MLP neurons of a small language model. Each row is named by its layer, matrix (down: output weights) and neuron, and shows model dimensions 128-255. Each number is 500 + 25 x the weight over its row's rms, rounded and kept within 0 to 999. Numbers have three digits each.
A block is one neuron, or neurons of one layer that tend to fire together. After each block is what it responds to, as a language model described it from the Wikipedia text at the highest values.

L7.down204:520481499553508537536527543472500511500519491513493495551494500516497531505446500459494492472481473461510521485522470467512535526470463509501582529516476443501471534500464530511483505513496514467530501485493464478513509518517486504518507508545477516513552519524481475538537473490505508464493459529514457510532556473511515468506493498509510544486495502540472476518521482551492508481515
Description: Location-introducing prepositions

L11.down181:517522494472491506495518518461481511484534483467498505503483484517474520469471505478549479489494499513507511515535443522496518569479542498554497538504484570506477518486470464518485505465467515457483533503512519499530486458521486525495520527500504517484519521517482478538474522477516501475513488468532477531528479502460533530485519498484489543489520488523517481520521493499506514513518
L11.down199:511541538526503509485483524509475506497476465520486501504483495481459473515478489463510494463474526481464491497490545516539442502494539503505504516492446517481525503501511515498504491481476563517503493520503530511505509491454477507495498544490497486482470505497483437495482554499498494477453484456492507497534512497490506511494494457484476494506508508457500481524537517489454510466557
L11.down543:545489464498494469475522502484480515485531468493497509508515471465498536518479494531475485499478493479552498484540499451486530507511453489483487462490472547499522525514448515504536513486483494549507479518549507485474458444485452500515510534496528521506492495492523515536494469513521510519477493492510501552506471523531502510555488495521473500524464532504518491515495487502456515506538
L11.down788:573544489503464478532501510501463496490448439448491522514482530500446495456496497495531562451490516540499440541507473509491486479484565481495478504491517563480516487489470493521499530487481516538510466506491458533489510476460501468484518514489483494504537472541449484514513509478550529539512525486463505498504486514494488474476506502518526479498459471496477498474458501498523513497487
Description: First names in name lists

L9.down2:505508546487535506506464495512518497538487477504521519515530526434437495530477452490443484511482503482529507470503498541500482494519486563490513527473507496474525452472554518482542486507469526476525505476507481484474493485516496504442472462479487497509489533501504505506550484499488534500512481557457491481524531547530491474522509519492478505531473491508497507540478508545515498493492
L9.down195:473486502502524492496536486532539491516506501506490499506540522523516529517491482499490497497523482514493498542472491489498486467473493469465473463521465499498490532491489490495537515488482494566580510515486511533504492485521493501502482533505479548489504511536506497515485528487491486495470489512514446468504538505495500483520545525496491477519490449496523503465493518531474510473542
L9.down213:496468515521514489508514496489495506504504499516471482483550467512520537549500506471549434485505475474514480481498489508530494497503551522504516461529475490503481526499512463521509469507503482531531556525485488535473449493530501516518490492525496498484467483474508477508454500497478460540518456551469465510506496493480521524486512498479495478488481528489493522494477481515468511499518
L9.down278:488470492520470510475505503489460494512489504510514443542526508541508533493491461518519522496516488502438486515509514502544482517562499510529507522538506515527496469506539481532491480498465511481516514513500526475506466491477452501487517556503497490505522532480494486499474453494498466495500522482505487499484519521522498544559472481454512490478469471508530500541476497481528487527506
L9.down316:495494490490502479492419526511470486496526487457504521505511484518448483508515528477526453472484451502494521492518505480528527509541545482532484470463500512460498510522488500509517489498453466477463490484447477499512472507460476521535511548528514511514495482454459510508491486516512493539452488475509491511519501481487492506500469523477535487489526502472521561527536500552500508501486
L9.down337:460469465449494465491503455479510512542524495505484522553470495463526495476530475447509508519498492503512472511508486471499523511471496454517479510462481524521472497514536491541519506516536490501428527529519489503501491512474498519543512558458508517538524543506461526505454457465500505510454474473482502477513493473534446513466541515502481503495496500533502493538520516496509527514489
L9.down402:457489503478470549462473534511501497514533503493562479506518472531490502456530510507494506488496502480486500516526494496441502461513500443494483504520474482499515537500485516493501492511511463574501491539508509498489472481459587464491486498515501522502505457512486462496469467481496474524459512485525497473466499514552503507468542507489508507508472501499474501466502483524491492504487
L9.down407:536509517531517513544481522480483494528485493525478487477534523498484503482496547528524466500525517501492492532528503485499494486536499482500539495490461499512484488489510564466467548486469487465485505495505524486492530481513509467500465519511481522501519513554468530530456493459496491485504499497459538487506517517483484514488487482502527476458473520494501499513478549476541463508574
L9.down480:491487506511457486486496500476493522490535504552481522491496480533549546502489483481504505494491514534550521474532519464476495468484499523512475513495501533536461482515464465488471504550458496465490491502492484510486469531500504498480504521520462498534543462497474528538498500486478483474509510524515492492490462529459544455502471476515499499529553476460479509545460478461478523500499
L9.down688:465528540495467524503503508501493507522459513513507541548508504520515522509504500509466487501496528470507473499503528483478502517539483491487508548506503501507477515507432502495499517510483505497506498486481486479516548462501518461500520499479491500517493511478456517534477540495507557502456554479475556462493474499491502492470491527512547501510523520442499455444519506456515461509537
L9.down704:502521468493515469546488510511506513556512521469452540499485479471498527511478469528561532483488517527469489476470522506527517500570507550510480498524516532467519516494515459502495490478507526455501500526480499456477497468497453480514500519534508483442479469458496484530525506529464544493494512543462516515492464474505490524523529485502538494512503477473490491519522521525498520492489
L9.down758:494512513489545463499511489502467515492489510507512481530530496453537468497524517474518512502480496479514466489558452529437498485492504529543544500493535506432521507516504492487492515501521490466514502497514507480511519533473508520494511509498451515475504493547459434520510516494538479487509492504453496517520519521475501470474534469536498508494509477501496473500538476500497541479455
L9.down812:522523500497471457497536471478487530467523475499478512480524501496509465474535472474511479483489511484496486547503512482497469445514539524526493533489530508518532505488485527515542503574493477466524523537494515504488533518516490489498477482516469481539486493462474465499439486517512493489479522525533485454506521512521519475463548491497527500497528545507480505492471501526486503551516
L9.down828:502507538524490483545547516506479476534498507496481557503476486476472498462515512501467512504471496438510477504541494477511535515461533508509510498504464466545459491501476531488488492515541530494520548502486489553520519540480457472475533452466483502506476507531530502502512479538467524471541510501513494502475482510458478501512502536466542511511480481518509490544495481502486470479521
L9.down848:535488478517477525491468503505480493509506553491529509444476487554496534486524515484524520511526513523472458492495490491554489508495473482537500486512450521467523516495480466524512523504459500495477506502534521519482538484492474464507530530486520481494508471468490532515461516517489510476463501468555474473453532449511494473458500505535531529507543470487536516421508460500483489512496
L9.down888:530501485467481509481478485520477521499514454532531492468510494477472548469510540466535468514463492495534486510442520492461459534520532454502500508506478496477530468482475523517560537490513511451529488515507481506502511513504520508454493530516455495504537515501483513532480459532488481532478454464492496505516466498507518529504485540503491491476487444506497518505486539523467490513490
Description: Mid-name word fragments

L7.down935:503517501493525454465435523455494523465509480531493472503500485504512515529505502479523472518514514499494521458473515529544496503552519486508527493527484529487477507523498519507494493488481547485512496521477534496468473466538464491541502518520521487458486497521447503488508493552502459480501488544535484478484473473509544454483475538501544517538493478477510503519548491489447482500469
Description: Name-completing word pieces

L7.down305:446494516479508499504496497542462505496551468509532516489482467525474500505490477488470507472466527517499482500484527499452495464522533512485522474507484511520503492510499552474494499482469517490522496497446501466490507495503487533534493480475472473499517540526503518508494535486508498513482493529516468453484500458502490490511457530478525528518493491478526485521509500507507535514482
Description: Name-initial capitals

L9.down43:533550514494494483502500474499489480462540549514512520492506493525493495506487515452478493487489514475431485485473555542548518519484525468510492502534524527507508473514485532546497504501514486547485477518518531476505465478481469497524541490489507471472485480510472472481532467509493487483445495481513526461486524534489500541519488499492573461524525499510499486503512472461551452453513
L9.down66:506497491536523462532480481494504515533484553498510531482507504537513547493474487481520504507506560438489476493502511540477509538523465511456550493477486536570464481486479491479495467503504527512502525477496490478506487458489516543479546502494491518499516471482514482531532478461492495478476518481455484518516515423489516498484500502532468481484539443500503569463507481487520499494512
L9.down70:517443469509498502461528516505543536511509520489459495498493500526499511487503495534549515508502496468494473493482522481535529509532498545477512480556501497457475524547456433510507526501490513514518517520457508485461511526493517496488526505500536489525489521509458489471503536535486464517476524477528533484497508473523511476441495484493484512516542538461522539522507475538505467500460
L9.down103:489509473532497490464536489500498487506451481469492488493510515499517514560486540537503513521521510544521472476486518507484494533492510455465534501479481518477471475507519506512464450485488516463515526469527513454474541461515520482530463503464512498493533469473468480534490502482510558515481443493479530525516543441505494529484524456484508487518480475486500470534503474476523492492470
L9.down243:520530512535471487495470491487522493469545502451515523460496511517496509497530472503493497508493471525485496471494508502535515517567501500483512481485522487529485488518486503488476539500493494502502483466487507519513479498562476500517546494495529449484462489500521464466544540502535506482497525525522430497527461536502508506506464552511499519490559503506470492477519464481496511510442
L9.down345:477486515522509524470489537519479472554501539512534508457513459504521508484475448492477488550503476481513496462495502494476459492494481498505508510475526528526493510540470532501510550533511497516513507521509486536528503526489496504520513530492462484511489477492568520492523542506533486460513515469514485501462522488461514511501516513512556492503549479507445540476473468511503513531461
L9.down540:473532496519484496507517496487499513527559526502510553460488510508502489481480536496517469556543489481455455482484466495468545552484508466515433475518468495470469518458504520505458512485521498478535505514494466502489513536494483482523513495490489473524479510481465538512536519490494516481503522470499518466512480461466466522470507498462526558518478489514511477469533511536485549475494
L9.down562:499436497509527472512491467511482547537480471490521494496498494518522493501491480538499479540476508535489490536504515535478490519544482517513503509485496526494516519460457551504504497466522563487519450510507477490500477495460532479513533495456484471453475484531497477481525516496572506504517568440496505482464499442460504539480483485510475517469478506513482476506520507532481479544486
L9.down599:450524458526506492518490493513495507493523496440493489507521492483490520517517526478530511533522495478478482429483492472529472526499499491483447499509528487485460519500472443492494469517523490518521500475511442493497512532475467457519514486507537453496529470513491486487483535499519467486522499498522470492527477471477491511421497517489530521535509539478482501504530516496551506520481
L9.down678:528478497462538502499492467516517464527532483491526523532504499500541508509512564523508461528478516536547533509510510481499493474511496508485539475482452492514478477512480476507507491533494549486462535491472532502496508469498482525497444476460499487514474505477499501480502489494494516478467487497450529508495513507518510512480470511501478477492471473504526530489471503519486498478451
L9.down684:461506436511465528480476479518518504502479478531532547512508503489493533542566490443480463483508486476486478530475500505469505495465463483514462468486480494492547453472507470496524507501494487524547534507522495499491506476496440484490505531539522480523482535518539541516533505483478502515534472478506522428471508475496503502513440528518482470495501481526482488505505502512531501493484
L9.down729:501468468512503510491477517518512504490466494483539503511524511480544454490504589510513479494455505448551507504457512511503489513486499477506488472482480530477526462479518462497510494495484495530490431521501502480484522501492466535493505493503467465504528457448476459513545538523471491478493527537505485501489487502545495550524497504516474534464466521484493475495472525536510517500510
L9.down833:521518528490505488454517511504533504474493477513488516540501529493471487506456557525489529500489472474525482493529472494549494503465505515508530473527516504504483494486532479497497490480532517507548471499524555426478490504524514457466504538527468478500457508490550541488570468543518493469489466532488468480527488492538518533488524513499475516516501471525486512535502486552477512502493
L9.down839:518515468512477537470475524521469490484533481503485535506470504528466473524506478491474516496495483473509462525431473521521467505486500502512530536453498512442513552507506486493522470508520506456477490481498506472510486533495534537523494489519535488461483497476520514476476489481514510506475515518539516499498492487503496535495481495491530522500511481452504511529472505485462502509455
L9.down899:479510528518523525502472536529508497453498517528477464482485487425526472506528455492518457514494520466530560471497486495485479494510523503511488527475492471524512483505544500493482485512512473515518474453496506527519474535503496535523468498496509490491499472496473473525435492512512495508503505469524463503514468512506536486491522515543482465525512537492508478488505478503482513505490
L9.down959:487499522488501457530517523500502520499499499472474523535526524488486481497481524503489484536504478472483486514524512428529547482479480490507498482449477504437486463502519516523494518486480486545515542508498479517518514504477501485478529519454497494481468496470494510497500468492523531513494506467464550475514469495497523555443486519520450526496516524496481485526493479465482493512501
Description: Repeated proper-name fragments

L11.down319:513463474498480457512477518509516530499481515474534504505476500469531495519517500524529595496531524511516535516483483513489465519478507495496502561533472505498521496521507530508507482484527539496506492471502540502505543520469496479523492506500520522507471435505526525438491502522521541486486478495525489501456485510524507466494526455525527505477526489542502496494512500497503486520493
L11.down341:503512510505505500476510540509484495480494516523551479520501526531518554479511497479513528497480530458465513487462537483461482494491534483494516500487506457486448499492492524503508520508527523522492543522481518496521523510472521493510512479550459506484493513459533478527502505546476547495418502472469485420507488470483454542546506479518546535504535520499514478495469492532473517491497
L11.down399:481467542476496509521487496528488494491509495446488469501503530481490497524481468462524492487491523516491505506553489496494477529516523509496523506480474540506521492519491532570498485422488466571472509499491518460476512447491495478474504515541491521519510445469480549510486533510471464489475469510471508546456492476525512481490522544484492528452534546537487472504489502531505515522471
L11.down936:494458503525513467505508484506488473453478492485530488486505492494520500471476505471466487456514490524552555486525501489530502514512516462527487502494521495504508511478506509493480535553477511550499498486550503505540456492525506478494508531524463514489535478513497505531472524507488504524494443487500451483533509498501485466588529445496566529508538494533521483489474530475490464514489
Description: Thousands-separator commas

L11.down235:462483534490521529508431499485539511483486510500520522499496496539493477486526520488475529492490511482514557540498504497508501533488508477521460505470492517501481542512463520456532485534508535572522504537536461499478532507509473500485519485492502510504517502456480513497500503524466503490507498499545527490504469476503488458495481507558507489495521480479441554519507516505498475510472
L11.down500:537490509487489486472477501497513472460485515467499499472490477493495484523498483512521512542488475485558487507498487465496423531518495536494464500481520534495477525496519511519527539498517523516532448463469504501531494431510529502483513492502498473499499512499472505479486513503487474475456513503535515488510508533536506510437462531512509532451519520483465518514477485534487559506484
L11.down654:512477557509555493518490492475444472500518507500511467496488499493461464523550501527510535512499491513507573510484483459529481519517527471484509531488501480484489497500499484493551514509529549482503492502503503520448460529534451523460531461480538467496500520486491503490500485526486497538452453532504500516538479498504490470469484526515486452491483503542524486505515502526474491505509
L11.down773:500496466529535499507514455507498449472466538492500483508499522485509519525465516528517503529560479534491479493455528444512481521489483477480530490512493523520499485472505502528542508532503486556464505488477476526462525481483486507487507566520533523524513483510494480533478477433469518512473484483532538508528492476485484470488448516487463537483510488485529526485552480534522494472500
Description: Mid-word pieces of rare names

L7.down947:534521485519462516514503516459488460483486471486453489509468514509502456496499493448530504493490510546504471501480493480459463506461556528497513515537472523485483513504514526484434478511492546479532504511496469528477506514462497509504500527485561436517497474521455486497465514476493498494467503506542490449522492513539484530483544500464518508503515493475480498523498462493493513505529
Description: Title or kinship before name

L11.down118:505490490543525472478470488495506529441533479503516496489475521493498476490486536517491493511514491481487506490517510472490494570520495509470442540483520509516523452506533513525510470531490519509449539505519524533513480506457438492519539457485523450485491532520464494481486534486526475475493515523485546477486511509496469456474509486510524503493518552513504525514534531487524490538517
L11.down660:522495496516533509503457467472524513497503499470464475510452500499466503505469506463488480477464488507493523463497479519485551495474473464480461477483478458507500543511456514501483516516473478506490520516526499497485488540523460529524507491503515458511517481478500461532459519511501461457484483516490486529495555515508507482487480531480515474499512525503495502508447491506508517513515
L11.down871:455465509483513521484494493479495475497514496442480493503469517482520546535504490468467514509475523500484529524444488477515502524467489480510482487501495474484474525496485462508542512444549484509489535535475503474509495431455474496505540513493505459551504482524503520493537505485515512505468536482485521533515514462502469523530513547456509510504486493494488517489481469499539522504505
L11.down1011:481513490521454474449555490441533472463499508529505462524541477493515461510530477516519513503521497511520511456474534538517510488539538460506492512500464531515488510507512463494525511478534478520516484481496498478499474509489472459531510493483508470488468533462503521480517510520492514499544502487516462523467506475482499471501528548482469501479473507510504476522526486475532490483516
Description: Mid-word fragments of names

L9.down59:542487493494456454494490516507490478492522493502524485489499536455482507524521547478513531462488537466510501513483446500488474467530470458476510489533486526521503525468528484488527462488512504491554511525520521488520486483564488500502542453499470471496462512507506514507481478504482495488540492532489444494548494541497494506470414511492506472499538482468492543498497483506532477495466
L9.down91:533461519524482483491462503510474467470563493507520516511539526514527488498472528504468500554525498486484503512474476557456513534515514462472499533474516495536507530479427508499494456488515470530483495498482493543449517445478474477491502488491505510485516458480505453533506478547497561488523489490485491530515462495522491493508492497475546508497525509499519470478470457498491531496508
L9.down214:468490529489489473501482504509496540482446517536437478492544512449515482495499505494451525483489498480533499472517509467467465464466481499492542507508485467447499515535512505544490492506481473528520546536541495503459519532527502448475507523447531521530465468453505554499488473528491520458504552498481511456508479497554520514539475537519519532473526521537520506510496459546506502481493
L9.down221:532473515505510496539517466477485525480487480521514507510492507511523498553453559517456507466465553484505531472526529481511442456566512462507483514526503512481488474468531538490525485489524483537491483502504476510499509477494497504449512490464487509517477500527511479522547517465505486546507491512549541502484507504514493474497520455493509530502492531456488489480538482511513519461477
L9.down250:535565502516508479489467513514495519505488471506462513529483435530473496499536539541506537428507516526486503465502530540483481496489497491514491497467556514480507476515513486488512503498509495487527527474521464471476514494523477488529483506517500509512529491483462509501515516478534509481518501502480526507464493491512533456481502492503553534463480506517484469491529452527529509478458
L9.down417:480499496503515494481510495462481563524452516515532492533489467459539549499521485494536537473467473515483483491542527512503485463542446471464494485486534492519482488468502502514471473498476544517530508490503445457500495544496573493504526542486497491517500483491498475483494500501509492496457523463501509502528502540508447515529521476518494538498480508497491473504472453520522528516468
L9.down420:456561508478484479496481519503498488514496554472500533477523509463525519504529511487534522472512501463549511476548476455509517496469529527493474490461494511510487506483462485483537523471506484515546497510509470475451486514480522492490532516492560462469498499475507480497474509495536484462488547481549536498491516488501486512522513552519505505489484482462463481497553500493476461459479
L9.down484:477475500506458530468499485515518464525488519493453504521503497514489502451525523498499503516507486521513531490504509521557476536471516480511526473481461511506462462512524474514517503538504493525531488467519460478462509506501496525474492516510504524491526525485535523483482485421496492506478458526486498508537525470504522527477549485505569464521535500469486502465499516475519514522442
L9.down511:455477502534525562490531501521516488517524472510516459475499483557501480491517480483509506495538472477475501508519523495538426551482478510511471516481515468471505510498493513472508503469505498490529485472469486490510490496486536468516513478516474483512457489508519502508522464482494491471481489521527505486531498478531517534550482533451527540478535533492547522477502440503532522507510
L9.down565:492507505457499501474472497487541490507546514499540539536551526523526481561521537512466506484515494505479476515515528484420475545514525487485516500547503498533491498500534521500479485498484492527507510536493501476480509472504501470480486517492523501491511521519460517549498536474482450509498492510466506490461481495498535515488531494465480519519511503489531494500487504478512545479497
L9.down574:530544512541495507490548510495477486506480505509503509516513506489500542501493501442504507508452528530502475520539451528505523510470515527463517513494526480490551488515535530470451474546523462525476510499470457543519521492529536523501515528499478519507525449505493529454466483474549454459475472460477498500464504479508507486461477504522527558457480504497524468530509491482515474469488
L9.down580:481509473513519522503507544500529541511506502486482480478504523502513517495533527533472553516488442497455509509482495497486504529512506521455523512495487530487493486468472524497508501448496522509489480506519490476467516538457515577498520502493481496489438535482496466476491531483505473448482499513459489511474525471497506508490501468484504519515502481477533490528476453514499475482477
L9.down686:523517462479475474488498491457502498518512514502515524474521479497480463469506492509538510530509504482511506510476509494522486512469554497533475451531491504463505548561483479468517480467502510531466517494539474519523495488483471511508529522489542464459475524472473471519503528471479530474506498455515520470498464549532494511521534514577458529484446514514500458505524483492480521489480
L9.down723:503476495484500502462502521486488461480497520486525522483526502497442546486461491491552530484471502506484515528503462527483512506489434496506497504493469471488495506501511478518445505518519509558472459495488482501522518490499477490454515473516463497532485507469481473490499466503537432487457489488486472487478552516464487505515488514499472530524531549534467485461532456498491527480487
L9.down871:509487480476487451491485478492482476507524513550546511509561489510524497403495500545507566467506476512458471496549488494521519523450527462504464470463527483506469533492528472503501518499504494507510500534500500483500505524471476475536529479477515497481507525503514501482481510489526485519513469476487552525495501503521483515490509495492463494510519471512498526481532480501505485491510
L9.down936:544508528523494513522531496479498486433478485503510525485462499513470524524506525483493521476438492492510531500539456527519512534504501476469518483524506505502506493521503547513509480496506474451500491489526507509539495493538478526485504508505465545508454502511476479478465511496500505472465454498465497481558500493469486505512480459502502510461521512513521470480470526523523500516479
Description: Before a person's name

L9.down21:501470513492492511459484500514502504458503503509523530516502485522503483527519472513485515464514506507527482553520495484508494503551470478520434481498453495506461446468499464458450488524496514471508512544547538469541487517491495513528497507507525492507481516467516541472505524508491545498471509465493489515527501463491496496487455534486533534517503500509545524498487522465503482483547
L9.down121:514505521492525474513472546476511519527469453506517481497508445538478515516545561521509552516513470489489493564506518479442472533483502487518528497505480492499549454471482488476453502497510459506561505479503530493538501489496489470491508470495517499512499490511508518508508471491493492504511496486493493472532513479526496509453495482465540502537448466509486423503502519483494518482536
L9.down139:493512537506524505477482513473470495491476490524512508468528509474507478499480494500495507483508512508507517477435512456505461465530541457538519494492476499538542520538492477485482457492504516495468522524564519513516480538487511519516497494505473468526495522497489509506512499490488556503496458524516502510512533502523482458531522483469461488513494487550504453453519422488485507520475
L9.down166:548397449480498494530516459497509479499515548529472527513490492491472543509475496505503467499484504467496470486512505504446547522466531501511506522493462541496482511480546498513516487461502555546496460467505503516467482495508542512509503503500508509514504476474538541510476505463482487492512520533457530435521527518532494509510499497526491539506465465483526501482481493451483481506529
L9.down472:477482511533471512501484485505493507466503531521473511479470521450505492484496479483508509534516454457526470502450509491503525495509480486463463529528405484542522501503505451530440506504488525489519501505517512493470570521490531517480505503497525525493500521521509475522507509496516510501490495483500490526495512481535488492460541495490495527509509507500510541491465491487494486506476
L9.down506:470484484519494516505518575485507492474505496493517539526513484476523473511506507551520513515490533493500516506509495482518498522496504470495503510486497512517465491516507514476423473476478522477488511481485491521515467512473531479480502549490542491465490508480499471479533504465524505473491524531492537481468504496508488494483519508565518498503502514486522456493527535516476489514513
L9.down612:547508494531494511493469505541499492516533485459474511499516518494514488515492502488506494566457532516484496489482503521519483531551478478486478572495482477478506475437483506461546527481521541514488526545492471487461502472448465481491490516505521538503501492501490503458495560514515476473517496494494529470460484488567535514467482513466507497472487488499494538497484477486463497510519
L9.down663:523491458482536464478490521483544563449513492494504500496523499512529521565517498453520507508501478483543528519477443500535451500473485480521462484510498527551483493466531489513501444471506509511503490512504508513529498562496508522509487474528533497463523495504521497510524465515471515498468491488508510510525518510458509459499519470506536493512510457451527531482512483491457494522504
L9.down715:452509506509533519551519491432486512542473502541448495518482443460514513497505513493471513483488531497482499538501462499459496515505452490536492546468476479488462484490469535477504450497502501522459481523537478508477520538481517464517504497509551471510527482512496489505490482467518519468486521480484541473523528494517492479478526475533446534492512539560526511521496510524463493481429
L9.down766:456486518492501523484488470501501488499521526522506502472465537485479529525537503456501506514524520510490552521460525488506468531499497519450561448478519522511449525507512525531518485478448530509500504479500504508506498517538494496494489503514460507488492519501516489520547535476470454488531494490517438502533507529481507439506512524479526471507479468491530500474487549475500507531450
L9.down791:527493507516543521483507488459487529459494505506471504469482462559451479536521500489498481523501519507518523462467507480495502531486485528470536533516460465467479520469528466526526465464520512484498521476472492492516494509495484542550486496524455510492520500499494511498519466521491496480503444535468507508483529504483506480549511483474475495484491502495464523476471521486560488451533
L9.down837:467529468496514478531503493474462488501489458441485531512501527515517489499485495517504484497509495482500486493446433506473493476510497475511485506505489506475494501528498530478487520562457514511483497495519506492483469459527543490515503513498516539462507484468509537557484504512474528487487501548487538462467471529508471488498516529524509497485515538512540516485472511561469458520500
L9.down851:495520505489485529490529504523520466445481527529506467533495501491478512517498483490482470504522539492523503520510532486521503527474512515530522511498521474492496465515531528502458504491546464478531526481495512473525551448477509486540468492502523514522492490459482512453478487478514512510502525489486471462557503444526460473464443465503511534531500533501503483518518517488509495507488
L9.down872:515494486471506507496500496506478466456473483504441534482489463474501525514479506533508463513488521473497484495472516500517482480498464504497499556514432490519468516497536510534479508521514498497462503465497509538557522514498477471513490547509491511514488521496523485527501557493499527498516465502487486465491495453504515523507503533465510521512503459513522504486512526506556502493513
L9.down918:528498500510498479494467519502484496515456512445481511501513471493506548479508505492515515482514482489483511517504472480471539525511477534466490455529525481476514476545528539488514524542481453486485539504487479493476482564502522482515447500499536498538518490480515504491463494495492481516530512502485521505491490484533517505496471508492511522508494527521522494464525454503521476528539
L9.down977:479522491524497540505486583501521491506480460470509518517524494525521489513489472508511506495526509500513548555433530490505525517501502449522493499466464501472503454511513507483437489465522551476495476506481493500573508523484520497494508506507507480468483517522505516518483505492492498472488495504476487470502517465498471447478476485537510451505504474503505533479519540535472507474518
Description: Thousands commas; "in"